Weights of a small transformer language model.
Size: 8 layers, width 192, 6 heads of 32, MLP 512 SwiGLU, vocabulary 2048.
Training: a variant of Muon for these matrices, 4081 steps.
MLP neurons of a small language model. Each row is named by its layer, matrix (gate and up: input weights; down: output weights) and neuron, and shows model dimensions 32-159. Each number is 500 + 40 x the weight over its row's rms, rounded and kept within 0 to 999. Numbers have three digits each. A neuron's up and down rows have the sign that makes its largest values positive.
Before each neuron's rows, "fires on" lists the tokens most often at its 100 highest values on Wikipedia text that the model never trained on.

fires on: "c", "lo", "co", "li", "C", " d"
L3.gate400:477512514458485511485499441541511492417491440480531491506522501436515520494488412435536533523481559533496471485496425474523583438515540452601517511485501501519498484400487523547492523515483451521541437456497442450481457445450505460579515456500552499512439478466522554555539452522518443562545479464454490506571489533473435517467421481541473486489571505528542484457450558507493502443438
L3.up400:501509402428492521526480440534534490436526474484517519467491542486542533497432580453556443466409489442493428497532441539520604517508508513483552534502448535539547471498508546491512492453449482507535515555536472456469446580515457482483505507485520501496455487490491460556459457541463490520496528523466376500559534517489414498538493520523513504580497522487492483589475540531467546532480
L3.down400:481494487436508469540511443524549500570477525441511547534492483579440473501479502557471480512499423498491505499467485516419563527546539459479508510540517542515549483508575497489478488573572512496511453579476574500475528570459481507536503492461473492486479470446451483518520517522496593497510488542467575451501464481549578479454502565506470525507465512559524418470444425449540459515418

fires on: " V", "ch", "u", "am", "emb", "c"
L3.gate42:519433521474580533518495508445472552517545506523465506489466467507534597468504494551581571524485495507485548452556431547531476467481508497471509473476473542468534584539436462449506459500551497502515513523577503483487454553506482495510526541560507532465507444507453512472507515517464532497525491567559486486484555495459451483547561507463445558541513457578525444532543498590498450493546
L3.up42:478543565478520543423513450474573471530536511499547516526525457486516452519484505587482558553595530469504434542507528512500453450479541505501522499500490525523574464545520507514583586510468483529559467552539430503518526531501513425506493498503478454517381457433448536413539503520491479528490463521505478469508509583484496502472509452489475439455492458473498515474450498479568461516595
L3.down42:450414499593423497443547487465504494439473538493482524471452450485512571515461515439479490546503512534510434480454487396484441484517500432480447488446533484526544522498524428474477515538514465524543503567480512515493508451566559447557480527455516452471563446491536592419494555538535488488520508471463517490494490477495498474522461510574520451498454545470542490466579522478478505493463

fires on: "g", "b", "r", "i", "ig", " /"
L3.gate18:488490606522591484484505435571472490499544496514428465485534526513487448486389523476557462515486528497516459496451532513545498492508573511494454444535477432526463480536499486535574440536455520461534495561499501537443485530496499454512524441509417501465524572479472470524539512517463533478488549544524462481483558491507508492365439534530428507482460503511482456529464448474489552495518
L3.up18:503512552514476511477458443556556458525530570427497468492511500402481402538434496460536485514478547551537493482429483541492523511473471508493466541536480497564487523502510496429487441523495523431482502560509486556475501476428506454523561481550485563500559628503481460471508445503528569500458479481539538537444561505527511422444505577461518532472503491510512472540496446485494550434554
L3.down18:474526454475489556554540503473550478535422488529454535534551515517448499487541525503455487541470402446454461548473493485517514556462465513469522454443393478488562526490457458564504548454494517480420489493470481476483501542493479528520564521490504460551470541463504516553533425488505470482542509494499575491490536521474474436479447477460469523481449476396491509508500555478524464555536

fires on: "se", "ne", "ee", "pe", "n"
L3.gate242:603482517532485467545531472483456491519483531489519473481536513495498457509537470503486463410547547544523540508494466476469500425511582534377538448445485558497514449515529507497579493530514488539501483490552554541435449508579539493551518542464539459540557549441541526494444485511473517429522528509529554477508547574495465526471538538461464566510484475531480421412422537551540524432552
L3.up242:560530595519480530554501499469452494510532467559565434533515527518455464485459517437466500475594463460501460514499459497517505488470496548506504515465517460515482471507406486519541484582515491477474497437509481537517591548495538563506488584502509536474514487503529532508465565518465484524503551390487460514577533412459538515484529505490542495498539458536481436498459476536489518424483
L3.down242:499500433515534511454500479528478468474462483592601612464494547573545502404516564565457540468537519558548524478486447441513516495542544488487506496456505585494507502480547484473449508508536509529471520501496472543574463522519490503492473495483599543471463480470477536494452503459455493458485536515454531474562465490569580517525541493453493515412459493503493518492537456508511545496539

fires on: "s", "al", "port", " League", "il", "t"
L3.gate359:495469453522456491462582530478512486455492498473509547470594503532521519513544472465500476524607519493558405481471523521498417559509579516529491458505496604498512466493455532488459501537519509488483502467553512471523564611473509413425477510469448544472487529493454466539475515535533519533463470480493497517494435539479500533528493506504460451473476488564501489514521472511484507524483
L3.up359:579476432482488408484482494424526472535467519457576504523549437438538467517558489523488578427511483456567446497433479483500570493585625454441562424515424513471477445491513451452543545491565485568427485469498534489558552506508593511487450526484472510517486508497503581549495525494508568537531529424505493547532492558421523498475478519490492471491470492565501512484437459500509490490499
L3.down359:476475435440449500548510442514509513523526464553451502527549529548471511499494477565425445542466447482527546524532490483449608453428495552489530551495478488530492483519553524438495481539472458473497576564522416498473517492443474484499470482472548542547498505531483501433498548517433477461503526507467559444491522493495549525556517541471483512513472448476521484426564421452504542563455

fires on: "x", " mo", "ro", "vol", "s"
L3.gate481:511505527458522479551457557470475523521506567573456456450475502501465479501464468543509475552542485498479562493493449517425559583508514438513454509526506459402496489550444488485464495478517554513510429544500490510513499484497478479478377416539502506488536526532526543486474511464449481466538494454546416548459433469500486508571569519447493402519540535467499481519495517508473476456469
L3.up481:425553550465484599494520508495443445552464566543430499499507485463495464502470450511536452503468514500477496481564540508488522542439464505529491483433463533508428513483482510542520469510570547498514452423481404446486446514511486518561489422439438522515522525560510374466523524492537529457528489478498514453433547561487486532497492422510487507450462542458393483501430459450480516490416
L3.down481:515497473525534541490442482539539451465479500503509500427489455516444407511505486478532516514450456522565572510519472519531512446522474504496481471599543562607450438590519492467543504517567498477498448494492416492462419499552494472522500491476490514479533525513528468469419507499506545496468466522534572464525536469519502561503530482541477524441586514545476495442564490526400479522436

fires on: " |", "---|---|---|---|", "c", "co", " 19", "b"
L3.gate56:467478479499442480475547405466499470557522565516479472485438461513429461538462508486491502535536595516520471487523499572562497574462492485510533524520500478562524496458526488484475553495490491542444494504554435499499497471552439519512473486489523474555488544563481446506488520513509427549474474464479425515547494550445522480379452496550487483478519585511588451483423471480529483528449
L3.up56:462492486438520456458542510509469480486432497549441453467521526481485490496439532472530532541508544471527475497513470514536511526476483436528477499476476482473497503501463504523481521504551540443501463521489517491436555548554469490524465442515496527509587532579529470493535493529434557514510508525422511479483474374462465485480496388510498531492485603454544516477484480480489470478504
L3.down56:494558475482508506538487502498568451460449475520455473533489474579554479616496467492470457500448503617499531475570497469557459449541514515462461433509450564488550523529556568476451503463517477518462502574494508496508473446507578555578546434409477474518530533436426489471488542526493428470449488522519509472455567500531470478487524537474476489551476500494486510489459446487565425507542

fires on: "t", "ent", "ant", "pt"
L3.gate189:463533527532451462495463457459453472516514536480482472488489474488442456499517515493515520525508579476455482366492565493504538476529531510521542457527556550517524471486516456463512513447525550495508510536529464557502572548527467506467506488490480571465467561520565493450525435475426499536461506522529563433423450505504425463533537428497518518469444503425531512462474515584520514579475
L3.up189:446521505475498466489469514521555449511484487550533469519500542512555484437492465459450487519485504508433555480473530449447525456463502526520503490518527550514508506491439563492496463523577536419475513463476470515552485445516498519432461535487494488535443466548503551483481452501412525515552555570477435518506553486477485505527577493508489509485439527501539487552541521537484503576395
L3.down189:451449508449514525454437479417439552501464471459489497543470505448476452424462467490505489462609503516481522509541484462485499475489497492503493459462490477572528501448520490495401440522457452493484415491511513529571518529505488485516506518485451499426458478447562535551363495524561525540563494467544495476439545501503539552566541507479514472516439461477516508469470532537432506478453

fires on: ":", ";", "\n"
L3.gate335:462516511519451553566489567487432523458540480473414473544488461427552516479540526474539452440547456493482515483487475470500502479523496534439574508508533430439516491493453531481477473462537585520446509494427535471585421471497505491416483609508485415495495506473478515531556448593538443549531517494556564432500545522432466447496437506519494531466480506569498501521442408550440540525472
L3.up335:506521548531434474522484495523485454476544483550529479503433505486504437521552522538443460516501466387402422496505503523455426444479485477517489526479457530540574561505516463459558494425492473530471522509499489461501608555528510415530512457547525500472511497554469444532484483553508521548481467452524424478509511447461469500547529476573521526523479522494497496585527449573558572495498
L3.down335:551502453533448492506470507475488521521458431469472517513495467432496531617545488549515397508503502495463510409525554471497552502546502535489526447462490441476512458464476503483490478428598550514440465430491475485500510441512453490357501632532509504456491485548487487497520488493529491513436503479479568540470499492485469506575419480518498537555489479498524524497442494495451550488514

fires on: "t", "th", "la", "ch", "h", "at"
L3.gate269:516492496429503502440472483506509588513566507418487474539474545430558546485450524616489512521461559505508530476535523449471493474484489458496517540478661471478438476543566500525521525445474493486574453502546467535556543525468474494568565410502487484552506503512455476535556490511513467460497488527507475504431517552501515529534541527500489447521504490499476492490504480463399549467564
L3.up269:443489485536581511450443515507477512478410502535524441521483582439448436499454501557562526529524426526465493553487480475469423498542496447592480464484480524466474519506504465454497535507474535550516464470451477558465523512431482533438547556466461441493493441492456462463543492560495521591461514516525438515513611520515512539559481527474496512509497526488564527493440499477494448515443
L3.down269:468452526475468473490470543584551458593513451532461546507528458573479515584487473546489447432472542543457484537475527479493508449445512510488551576441556469544505514506497491495507480524522484549482528513524498458433453528512425457535530504487499452453473589527459458520509474429445519455562529499468446519507465364490494507488513505530535451492461548480538458484544554512482584463449

fires on: "il", "p", "ar", "born", " life", "mon"
L3.gate35:529453516466490495571467519538502441561428542531478517453584469515540545523506485443468523546495501433491485537484545498482558480500511536531528526493484459429505464517479438579472525490493483491468500485510542524474463530479365479521522553562543565553507489486434482405485494551494487566525469508460443464512509492520557467513451474530439443564419553534561528488448480520480468507470
L3.up35:586513451440477542495427522467473603466534513445517558502493462505502492541537574511467495453492505488421435469445571479489460524518548530509506463545514483469566527472561466513471562477492530522430515471495455530503507564471438499490477450487479498516480501506509526471486501563551541466538448496479527444596459486461494500495502382491474446507464542551464494574513549547516490489511
L3.down35:428494469530442453468531528494499568500489483528577510491498457481480483538512550537482472452473550430505497518533446479530528514520444505596536484523489490535606424455506455496493485527488463537475470523524456549527486511441553476480522571542448487484467526537477503566524534450438507476544528520494478551518484474443472537473500496498521479498527511450522483521477532499422554454476

fires on: "ol", "ig", "ho", "ni", "lu", "i"
L3.gate319:525511553456539496489498502502536480512491447440525500506535484464509453525523533492558519524501418466545522464492572512517496446482566562485471530535500422509443508463463525486536509501548461494469501487522513451549526507509582410509446507415501548536502481502522486480530492490509416397529489460361466553594501500473534485430383464509514471502468556462482501468490465446534481538485
L3.up319:502516464502563482545467452599473543482464466505520481490435508520521531533566449451544485559486496426428491532492523407491491476481479527483562523488548399525429515519504463404528477493514507490536435559561493463483439494506567512572501450501471498505510490544517480510509485493492455475496561581492526491547569439370489519494420461527513498466470472424536550470494498371568492504530
L3.down319:480516523583515392519461494482428485475413436473474434506527580539508517402592447523542498447540501495504503538480537517462498407472515502611519502422493564503473445560484552500489495456487411467483547548507490439530493538539426529489495517536516488536530572466470579519482564450510475450519457462522543458506468472510463494417472502518475527528476517495539505483476468462530474556548

fires on: "V", " V", "c", "iv", "board", "ic"
L3.gate487:486547516507468422524535514558488448496498563422492508531436464537503507535590501481507500532556519531492476509570518534438569501552562524528504479475490539512472529514471509460479508577451490485506476564485468524437458498476493502492543581457457533511516523503519508476501428514497559565550545533531423500471514508483461525599553509510478464481433516518457475463499488529575560510484
L3.up487:427525445483494527505520450595475426392521497499515533518483599503494548477476461504496473449525498467470528525543502507603588477554533498433502472510525576521497528475439530392516464505461501541487442522517481481502504553511507440469529507479551531497476449517481504470536424535508507547507492494500544486520537576497500562534544509497446558486509484513448532444459501496514466590479
L3.down487:440575530557565505477552545489534527529504478519445446585476473420472448529448449473503576506454457529495502461433491516504483462536510557509441553492456471506526487492561545505523473546498545524565481509527461535474438549516508484541447519439526509555515515472464490465535494534573577511593519404452526475532503427526436394441501506449484513517508569481512551477501518468531517485436

fires on: "ru", "cu", " 2", "tra"
L3.gate236:469453485502421515591529497521506531497528457524425480533485544529512431491516526508494446476543538483455414504528433474491572488502494499584536527572516456520523389484565514478439527551441513413444481520444504490482429464541475454545491476523585449527514463468472430494567496545460499426489448419510527522472490468512545488428459501497486528569483481499520451621529448445528497494483
L3.up236:540509504542521559472487566532530497540478502515442523539514595446477470518479455432453432488518488601514542495534542555478544481438517459469565465549520509500495496474496429567477456534449448517498476525414428432473510495541502525425504456526493490532475553489429522582486431493489489457480538518445497548511532454533449492464511502549493537521503527524557541490411487493466488541489
L3.down236:458531489579506528436404494562480539470472526581516491510529481434526553434500492526520510535523398553491496551492484474491484513501467519503436455510374477496529576510485467526482491444417569533550436538531520471521464500527469543497496467462456482515471482547497455468453500473529587456451494502487488526551505498514541434508516456532448482471497531542516503459439483579498518455539

fires on: "fer", "dge", "ough", "cur", "tra", "gra"
L3.gate439:525489553427492510492493529451504553451511391457444507591523534511560472472520513514469492502553514546480477472550490434543459518515468529559557455473563522509453558497470443508505470485503496500446506480505503467560558577460552495469505497475465557473504533546453506562456493510483493446511456459515429443520499525452516475537461520501479511449516555522499524420484397528481507402482
L3.up439:511545459471554496509484571451535458535464476496480563528452546451538521508526528424432532540532515523471448452474606491473443487557542486459514471530520461504468421469461490545472520520458500463417492460552536472467484488495556444466501519441523557479523504567537513514494515452572493485468508469431424553511492413532596480474530543482516473463477496532499514504506407455499544455462
L3.down439:492454526445469481476483538547557566492547487530515514524510530523439512452465545412506510517480429541482444461567541561423431453503499503532492459508493499452483493445457479513474542520453573542500469455509496526539467448547463446465516557488533462478539534540533431451470461499528548477541515542489589549505515472587514477446490547456508436518515503453535510426506550469496500416516

fires on: "tt", "air", "c", "is", " count"
L3.gate111:539551498572493513467574575434512508556551534442509521469484510396522457564513499514521482475587479470586478439532520568520553458558452506426466485505568516467503511429491564503525580520479523538506485550529464507539423525486499450460492561520541505490467485533483532521445548482500479448515436528485548532511532529419594449464509509520541489515454552504501438513476500476475429509521
L3.up111:487542470570489433501504433501577546540482506546476499479517525468487513481512488522517461398569470522463498441482471559488487471522502497451546517522563545474524499523541515535428508447500548523473504560486601526491476605486511442546560523503540548490477480505485552522471543430534505418518504562441479457527529518454523465466454470522521517501508508524557429485548432506521566535540
L3.down111:449562477514448482491510504518503499582492409514534494510523467452487430480433512513508507482426453501482492526506528457518492492482466546413548512438469463505529476521475500485554554550574500490540557459524488546442537546426489437450473474566475573499456507510506522479514536489464468487485503473532492471422467432503514451425451513527511418429490437502526559492499489470515446512490

fires on: "ville", "i", "im", "ec", " public", "ic"
L3.gate340:468508572479523511482541448415485444452508521433548503546576549517463578500564539493576405460553491488568573577461414474530495447556520496490547489480491523523490490474497517472529496541500430551556568532456486516455550470520470466469493576546451442517519507534504453535577439485495519455455435543539434503471533522486523510534569517546502492557475533493545475421541500475505526482606
L3.up340:542397528490495465505566547562536544508475520504425541497455469493551495497506499522466461433537475567475504534505527476440404523573500522481490444490460478513518484480509484469522424522507486465493530555526515485559530506499406487509442552458518480544488507538509469564520482497577510452469512442548517576479502408536515416532480544439464531502490529542500486498452448476429556466448
L3.down340:534554540513536503511537470429511464531498435400490466555494450580491455524460531447487503443483517541557530508562543493538473469573517501491464500485562530502613522433502495525424452504525468591460525454507472477455493460458475523498403562447495439520432494519551432454508437475507452551553530511485489485528518460523491469518571489491436464470476497471491546446482575483520483545509

fires on: "–", "ur", "ec", "e", "con", "ar"
L3.gate305:491499463502453503485508510464406470546539471556446572472511457462579527459474533427480483474509485466478511416532558500465541498537511523511527433527518531464432425538544516490560423545586537487500556508420548423516522513559466476459510526497491455476554514552477512547443441488509433458501551466546537501537435438530458493509483416488497510496475581491511464483505505568441532547511
L3.up305:523561509543484509513481444487475508465495482529465447466484472532503488490403488441450545516528480481485534440478491409415494445474474591588502438509533495497513527521488503533532475477482444522498554450478438457463515513491506443463504578502556508557497544572414427437481437422501467464489520487563554483528505449511556471443531539493501416530467496480544534445546429495475493476527
L3.down305:488438497471484522461514477463578471483519484537550475457480555542501455504453461541519508556508502545438478483565547442474561518483486572483505498502527480588412548485500443484463484556507529430437451516502555485551532546499482510439458491478453534548536467497501476473478485509541499509507505554537473416625496472447462578491471441545524604545459495490517466422534498501478492569493

fires on: "ma", "%", "b", " most", "p", "–1"
L3.gate147:540516500508557541527544435462544501507503423503533518499519475496503541461484465510538586464506554468464549460534479402485495482462569579523544499458457525509451544526551515474562482506415434460476480527485505492471489434561489441548475509531504447513472478509468444580504477590516483452461473479443538533518523549458516581397531444484478437413485470461534499474451477507419488509550
L3.up147:480578464514490558450452457464491449493542573457454460431481462468507492574481492499481535539473440472480538484500434455492615507498470513549502467556502506521496493558483506475528540427442519518453519527407461539560522443502485433478533495509553460498527497471425498478533555550515455600481514524458503452473475479452514499466487472531584489535442487546451542488500422527448458552512
L3.down147:516498544445544435519497536543510510524459506456507511523595453445528546557527522504475561466475483496478494516462536523537518467440518556526501575429511492615485534494509484550523472520442521484503504454505491542458515505516485549529447455560491530487485528521459498437475493516502485495525489479567476512487555496550419594440468504480537492510459491464604520514521483469411519470466

fires on: "w", "ol", "i", " We", "r", "ow"
L3.gate301:538504505541479510521506443483505491480439453468467539471519477474522491479574509469539506512502528488455466537537521403461608496456514511472445474548480516516539455488557431542534519492484533459554497556449475477554482504446508425480500507505539425530493476512523393438598422535497552491439498513578524498585484500489546461454497506513445533510583457484468463542494476498519503477489
L3.up301:517534517483486536523475447522448501514531494487527474482520499534487491526464519462423536422518482498454521507561498458504469564542485534517394541491589449515500495473528487487557466477487523414501412496430510512509479519551486475528507552535520515495520490496533451517484444521408601480468496546504494535534492499563526430426533457426487496555576485476518475496483607524541520516562
L3.down301:524564519463528530513515455434553444482481466503512474491532433498549472507567483507514585526516579485419504537535489477454466544531531513554532503534472489533494494517458569432453476503451547498460453514507500502430491545516528495559447539531455463514544438541529460466463495498452508514528508499602505528500464499405515499458550466504453527505491525525558531572509440475430570452506

fires on: "ide", "mon", "ic", "ive", "ard"
L3.gate127:531499534554515540508532446491496459486527496527462467496554466521513487571504495494476376482439436461554514558412428447483523437497521574546507533439518524538551536488543508497560511486453465490464481481535470470518506508431467517588516560511602559459511487411486536536532526460492573459474577528445550488510449524512489477510441524474527459557496521516461489507460450459468486481498
L3.up127:534491526497535444468498554497458506498545522500556487486482450507455528449530506491467483539529475516474408505494476479559462519546548471452500455503493539548542464477471442582489578480564466575466519487502542546457431560548470514492530484506514513531450433501536397512543534478485443524483420475583500451519471539537497568479495536441445436451548512510548488489444429503533515561471
L3.down127:496513506464536487579400526491510455487487543501511506481507495509437523466459537508440558488453428561463467485479497526523527554425520508472472497493552511452501443473493476467393490491469501470526479513581516506518498507511517537506463533529434426552431520527499584550495496494482512472517529563412459512462542426461460521559551496430499504484506516428505501483460463568501412500522

fires on: "n", "p", "pe", "m", "st", "pr"
L3.gate86:487506563513518578473520513590479578510479478494596493455504484499553529457419477486488531444568464494457575552565528506456545480502479554540461471523459465452433509586449458497453506487510535503563515552524508470523448523615454526476476589443482478474492517519531584544507532481537417531483537493441520500546547519570502486503477499495502518478473545485564441495507527442476543534442
L3.up86:584484462507519519421514523494488512514484526544538518468446489440493453512476493479518467472409531519484434573549463534496531590484537462430478475463459475509537551488548510456459494415507543548433471495543537583568534507473442545493453563580523437521479520538489473479561515504502517539435531494487584498565539532417490450501509540481514517464582469422554508488532481475506533537473
L3.down86:482467613511526445559485516505497563544530463495474481422560463503548477477469517502537535476484542462471494578487500536540493557436560513522488453499496523592528542452520483498484454519449489517502491456516536534438463552463547497519595467496501474531519437532502456581521488557493492499594477467496517518512495537519512521508480572525551465514496556503523452510497487395465588538554

fires on: "ne", "n", "ze", "en", " You", "our"
L3.gate303:574514477581389469521520503464422462549472486543504524525507472526567431458478499533449569460505533503531524558483472484518509478595466539509469495534473546465527511441534523446454476562532523596514500462506489489435512446481539460485548533558501488456497428485539506554512396557513475504498449473501535508496489505548484510461445539443504500505457455495558466371478470496554572421478
L3.up303:542561438498459465512509540520472476541469519533489485542510487506466442465575497498502430504574519525510486597583447472580509522482501557463496444513515577389481570447517451461530508480450479456459484548528468518459537430419503546435455500596442540478403516436496511509464439499475468516551449461474532494565476484562472483481514483487530523428481529544512492437542552434471522455491
L3.down303:515441503476458503492539524483448464519416449555517494465474437552436494611542534485557509548511488465480503453527475485568449521495484520506479497473524520470425495506490501545378477437464448536485512560455493500539486519527548541484535521529389532502501497481494552497428482514674500536471487516527558498570550539546539482547529511542475489505478517490522540554532509512467438470578

fires on: "it", "ec", "iv", "t", "st", "con"
L3.gate480:472500514490536470527512415456492516538514490539478511581453467469499524478412522575484504455520529525509597429553561543533584503501445549540526490521496498502504449526556552442452428507453466400580539482467528527478507528504446486430444532526565494470515517522470573482516428548528460515543518542563531481493523540498456564536487412440514458544467502443507543487555550516515481517466
L3.up480:541430515596419515575486512484493530540548534542582531516481532458462501495501544522525487468494467499515564480482486465545518455458563556439498416520530485577441487411497497514506510478460487488511550465520589554545489495562571472455540454478453587465488502475571497538500528481578489571510568523515485524534515509485532534508496539526498556452506533481567527562509534431483483493538
L3.down480:549481495518519591512577534456493359460557449493546413522432523528483560489478569477484484462490462494500522505464500520453492481533492508436506468504523503495453503442496505536552551586509468462469536485487550459508440535444554442462462522474497525495591511437489546493519499515554412519454479404504497501474509500544497543553569492494534516490461553455495499434472522502496456511514

fires on: ",", "),", " dis", "p", " Su"
L3.gate64:454483495476550536533525522464516565583560437504476533477564502469546577533516461512454521445572532506476465482540532445498510513488451562551507469464472410490567488540488494492477494512507471448498498503503506491527495512474438445484465514482527414502506429587499540527554499545401491449444533507501543469546511423500465488458452502536523560471520473520444535484533489535463500494597
L3.up64:535505481501575528530413529550548425531441505603500595510514479477506454537471400488499525465519507443503558500452450551516476533459478521522497504518493361504511428544443507475475511488541520404483500475396490494560527504550508453517486429434497457557485521502474556472538496411395569431451489516524509529537489506557483502498486518550506487471474472479548469539452509488488519450454
L3.down64:486480476413519492487521489588524479456514541510564514415535502475481490470534504498458533429504533506483484530452571487478490496478501538481556510547475570522495468617455554524483471554542516513511486453499502495513459598499537486528567476509465476532521467508494524408548492495428566514494461538494517497517456448467566532481422491471477468508515485483486556568476559511515485486559

fires on: "it", "y", "ten", "t", "ll"
L3.gate21:513421589471568546493542519441489505605475562466461477516498508505537484496500457465494491497502496438469541531459500497576522485426428465545512490504527507432438554557522545491487469555430464531500554528484478509557571574485493465514438513554566560502506573451533526462490460505533502560489438465533548440454508500459509494495441530464475433468546515474546513429506490446484500510539
L3.up21:468423518551531551458509513510537494528605492518468564549457464506437439435545487469442529514470544551491561499512502513457470475514441474500442563543470550596492504424506553516546547539540517516549554532503496504569466557466474520515543484484497491526579504472482417479527467587548499557462496455496456509531496522451504494513471555509568502514492479578562551560533514461507520450454
L3.down21:573522466530452472531484521487471510549416523530461477558504462420424465485517512442523524430503477503430519513556497505599487553523600444471541513490514504430513555515536573553467539480500561496462522511474515447483521497547493496560483493541482573478531462518493521532472555525542554458474523472495497474458517446401572551499530544495474463534471510471469482460434539577536479537497

fires on: "b", "ber", "at", "th", "ar", "ir"
L3.gate204:461445481537415537549503524574468511489497566463478456513599512480575548396450571519460441449540533542532501464519624507490493540527522525527497437558484509513531512496486531561524493512499514498485543558523457442478471447539436543597552532503539414574525524568498444459491484575481486530504459534538496465512483535516484561529497544535495502517491475552513516510479517569485514536492
L3.up204:432466507486502542495443559458498466546424546539483479495434493490516523430514550493421492401454461587540488522523497473487494562499475478534489500545484532458478489455512536530567484509492570535489488500499471427478481442507576517521531552523568473581477446533486465510535501489445433456497456541469514518514492435545467557523562546516524590497501526521442515497430531467538460535511
L3.down204:523483467519496555489438520438496460545463494487540488395558452442484502524468536510470499503453491462472512478511476484462511569457476575514513516478431443558492622489498405526479474456551461512438517472502466419509512523545478380509564501524409541555504506479528519563541567493492467497478489491525507594520513509517554452516414451541446509528425494526440556476482498498570521531567

fires on: "ol", "val", "o", "i", "th", "om"
L3.gate233:499455499531462555501552484500455569472509510486563469406476517511540473466599435527509454485530466475470502469485510500545460474463552490448414508507455496511488530457584436486497488535548473497491452527524512594465505487493556481475456487422427591420545482543445536484560580434477495423453525532565426536566504519456493460518509501491467435493483492491565492511466465486521585582502
L3.up233:468534478533466534506495523522507557501511520520419525491457506463475499586485419488523567486534477498501513580479487501476544471513553493498523482456481495550482476453507488418460422440546506489502454532507504494551564438448484539483492465494524475550532486523404488512555549471591508518488500524482528551491531450511435533512536493559497504580465593525475540504545449471472512492393
L3.down233:469577495450481536475483501449481492530515529541450516561496507470501542473528544466472629513424531502479504572523418537454443472498568462461511410489530443509451514530536465504463470515533478484424494524446486473421557586557531507438448466416473448550511583522479461516490528488487446549464478503489553446532560480543455509529465444532482497530509561560515544488440536519522506526466

fires on: "s", " gr", " success", "la", "ten"
L3.gate352:427490525481482446527544520566513524570570472449470578533518431426535463486481482586526436528574475473553499517546458453473521606517516505518483507505505539491420486409532533484510490508562522424496490545498489485468451529495471507492508504438477472518568487514508504482471499598503499490595485495491519520563517487476464491457495516522527489538500516578486518526575465496477552511586
L3.up352:482516516500469528532562614460529532506550525528429563548504529533489438520418479545473520534554504457406449547491492489471518537418518479552481573481485462517557553477548536478578525497481520490517435481498490516498496486495588475483512529557492531531497481539523537527513414481482516451501584544500439496476484540529560460500553470432562513450435529479474553496557436494556493479517
L3.down352:481467463552450544494559461458513541538511466525453534464464477479467425527527551536460557462506540507527495474416511479576552502536561574545548421434516530488470523488482554535541506575508581460431556524529564478494510485593525490479500426486470469495439558518513468467543545505506499492531506539507510436524516530478530516511529515495514482509449499421466548516425457507521535567525

fires on: "n", "ne", "no", "m", "et"
L3.gate62:528504535518498453453463485531422442491516543522547473446542426446526453503451519437522460465518458549465519520468517461495513493526572471509553452534505595551522530466520467516416469441521520532557505474483458488567506483468503544528501554548474530398467480441587525517532563541489484458471465498485553481549513518481509460515440502503484457482591488521537445523499439488418549482498
L3.up62:575461490545471556539534501418496530542476464452567451497563581473446498542466493564515460457548507448521471495521470463492494566487415485493505551473559565487466511477459516469467529515442500551486463519520477436577509470519492459515451469547458545487475443495493545437470490457526609541587522553521437547525474459491488500415534539461544453413510525545507516460490482478484484581437
L3.down62:521495502568479516493521515460543536513522497519507505470510490578537531512510493573513475521463496548404521460532478476524498515450497564535464555546540537557495517482434482499514509485457507445461592536468548520514490435472507597547516536476519476492548544573536486499566490480531436470496484386510524524522502544508532475500532466564517503473492427535513463519532534385476487518463

fires on: "s", "x", " its", "il", "iv", "us"
L3.gate353:491499536491542553513472434460431481519500472514504515491468494491477557541509490561466441514501480446546519496438459472453476509463505488430500508523519529470508423511453505504462495534507570489452469504491498506506536498503434529525446526538463484548462456464521479417449525379534539472460522558492492561540490425550514526485494512497463425454499596496546561565459501504512541530546
L3.up353:534486507490429471504540422501522508520464464492464453550520455418572510521506482565444572421510451423507523504484541487475490567524464492535519520511503480511528469585508495476544484520473485510538480537528534438469476530495531482502491499428517483472433451475567538420526559388590597464508480454404525546454461572464494551512494486493520485454527505511514458584483529470527518512505
L3.down353:534477463531492503530501496546513489559461532576590493538434459541502525415539474477602484479470468496437532463448519550486428455466493513477512538467529587519477481512474457515468505488546487521541503389474501506437531561489458553469559475529514478522534525609530536506428485479484437526465518527545534457514480557501522523434484527514532496560497478570536510537517439412561482473437

fires on: "c", "il", "tt", "ci", "ive"
L3.gate249:487491538418589537528520406547527532522468487512488452563572439480521510502565498499478453498468471533518472575493444530501451522481491501497436454528544510466507609493556540484459467462441525488429511529522547572547475496468497512513529515585539584485498466545457512588567581493453458504468479544523451487508559410472482541488433514577499514519446525490520534558545472516510439467536
L3.up249:564506427492587426455561481458583543542521483532520466568413446430516589532527456515516484482492567525523496488453527515441537512588508457490499502510529446451488468499543513460458462545440515493536487492568525485407492499495408467517551550476512570555500530501469529490448470416531516494469512472448521502523487469510523581507456491501458486570488527569493586515509496482541566479508
L3.down249:443481506470533484568530564484536486487531455556525442399501554514490473520496513482516429487496474491568508532547463579505559542459505479521483479521527468534511478479509527513523532509472518591499515592510547421426549551524431500536508552487474484493509491470490494488470405552515504536474456485444485504462459475471475557467528516523546451518443484494504463566453476448517501504452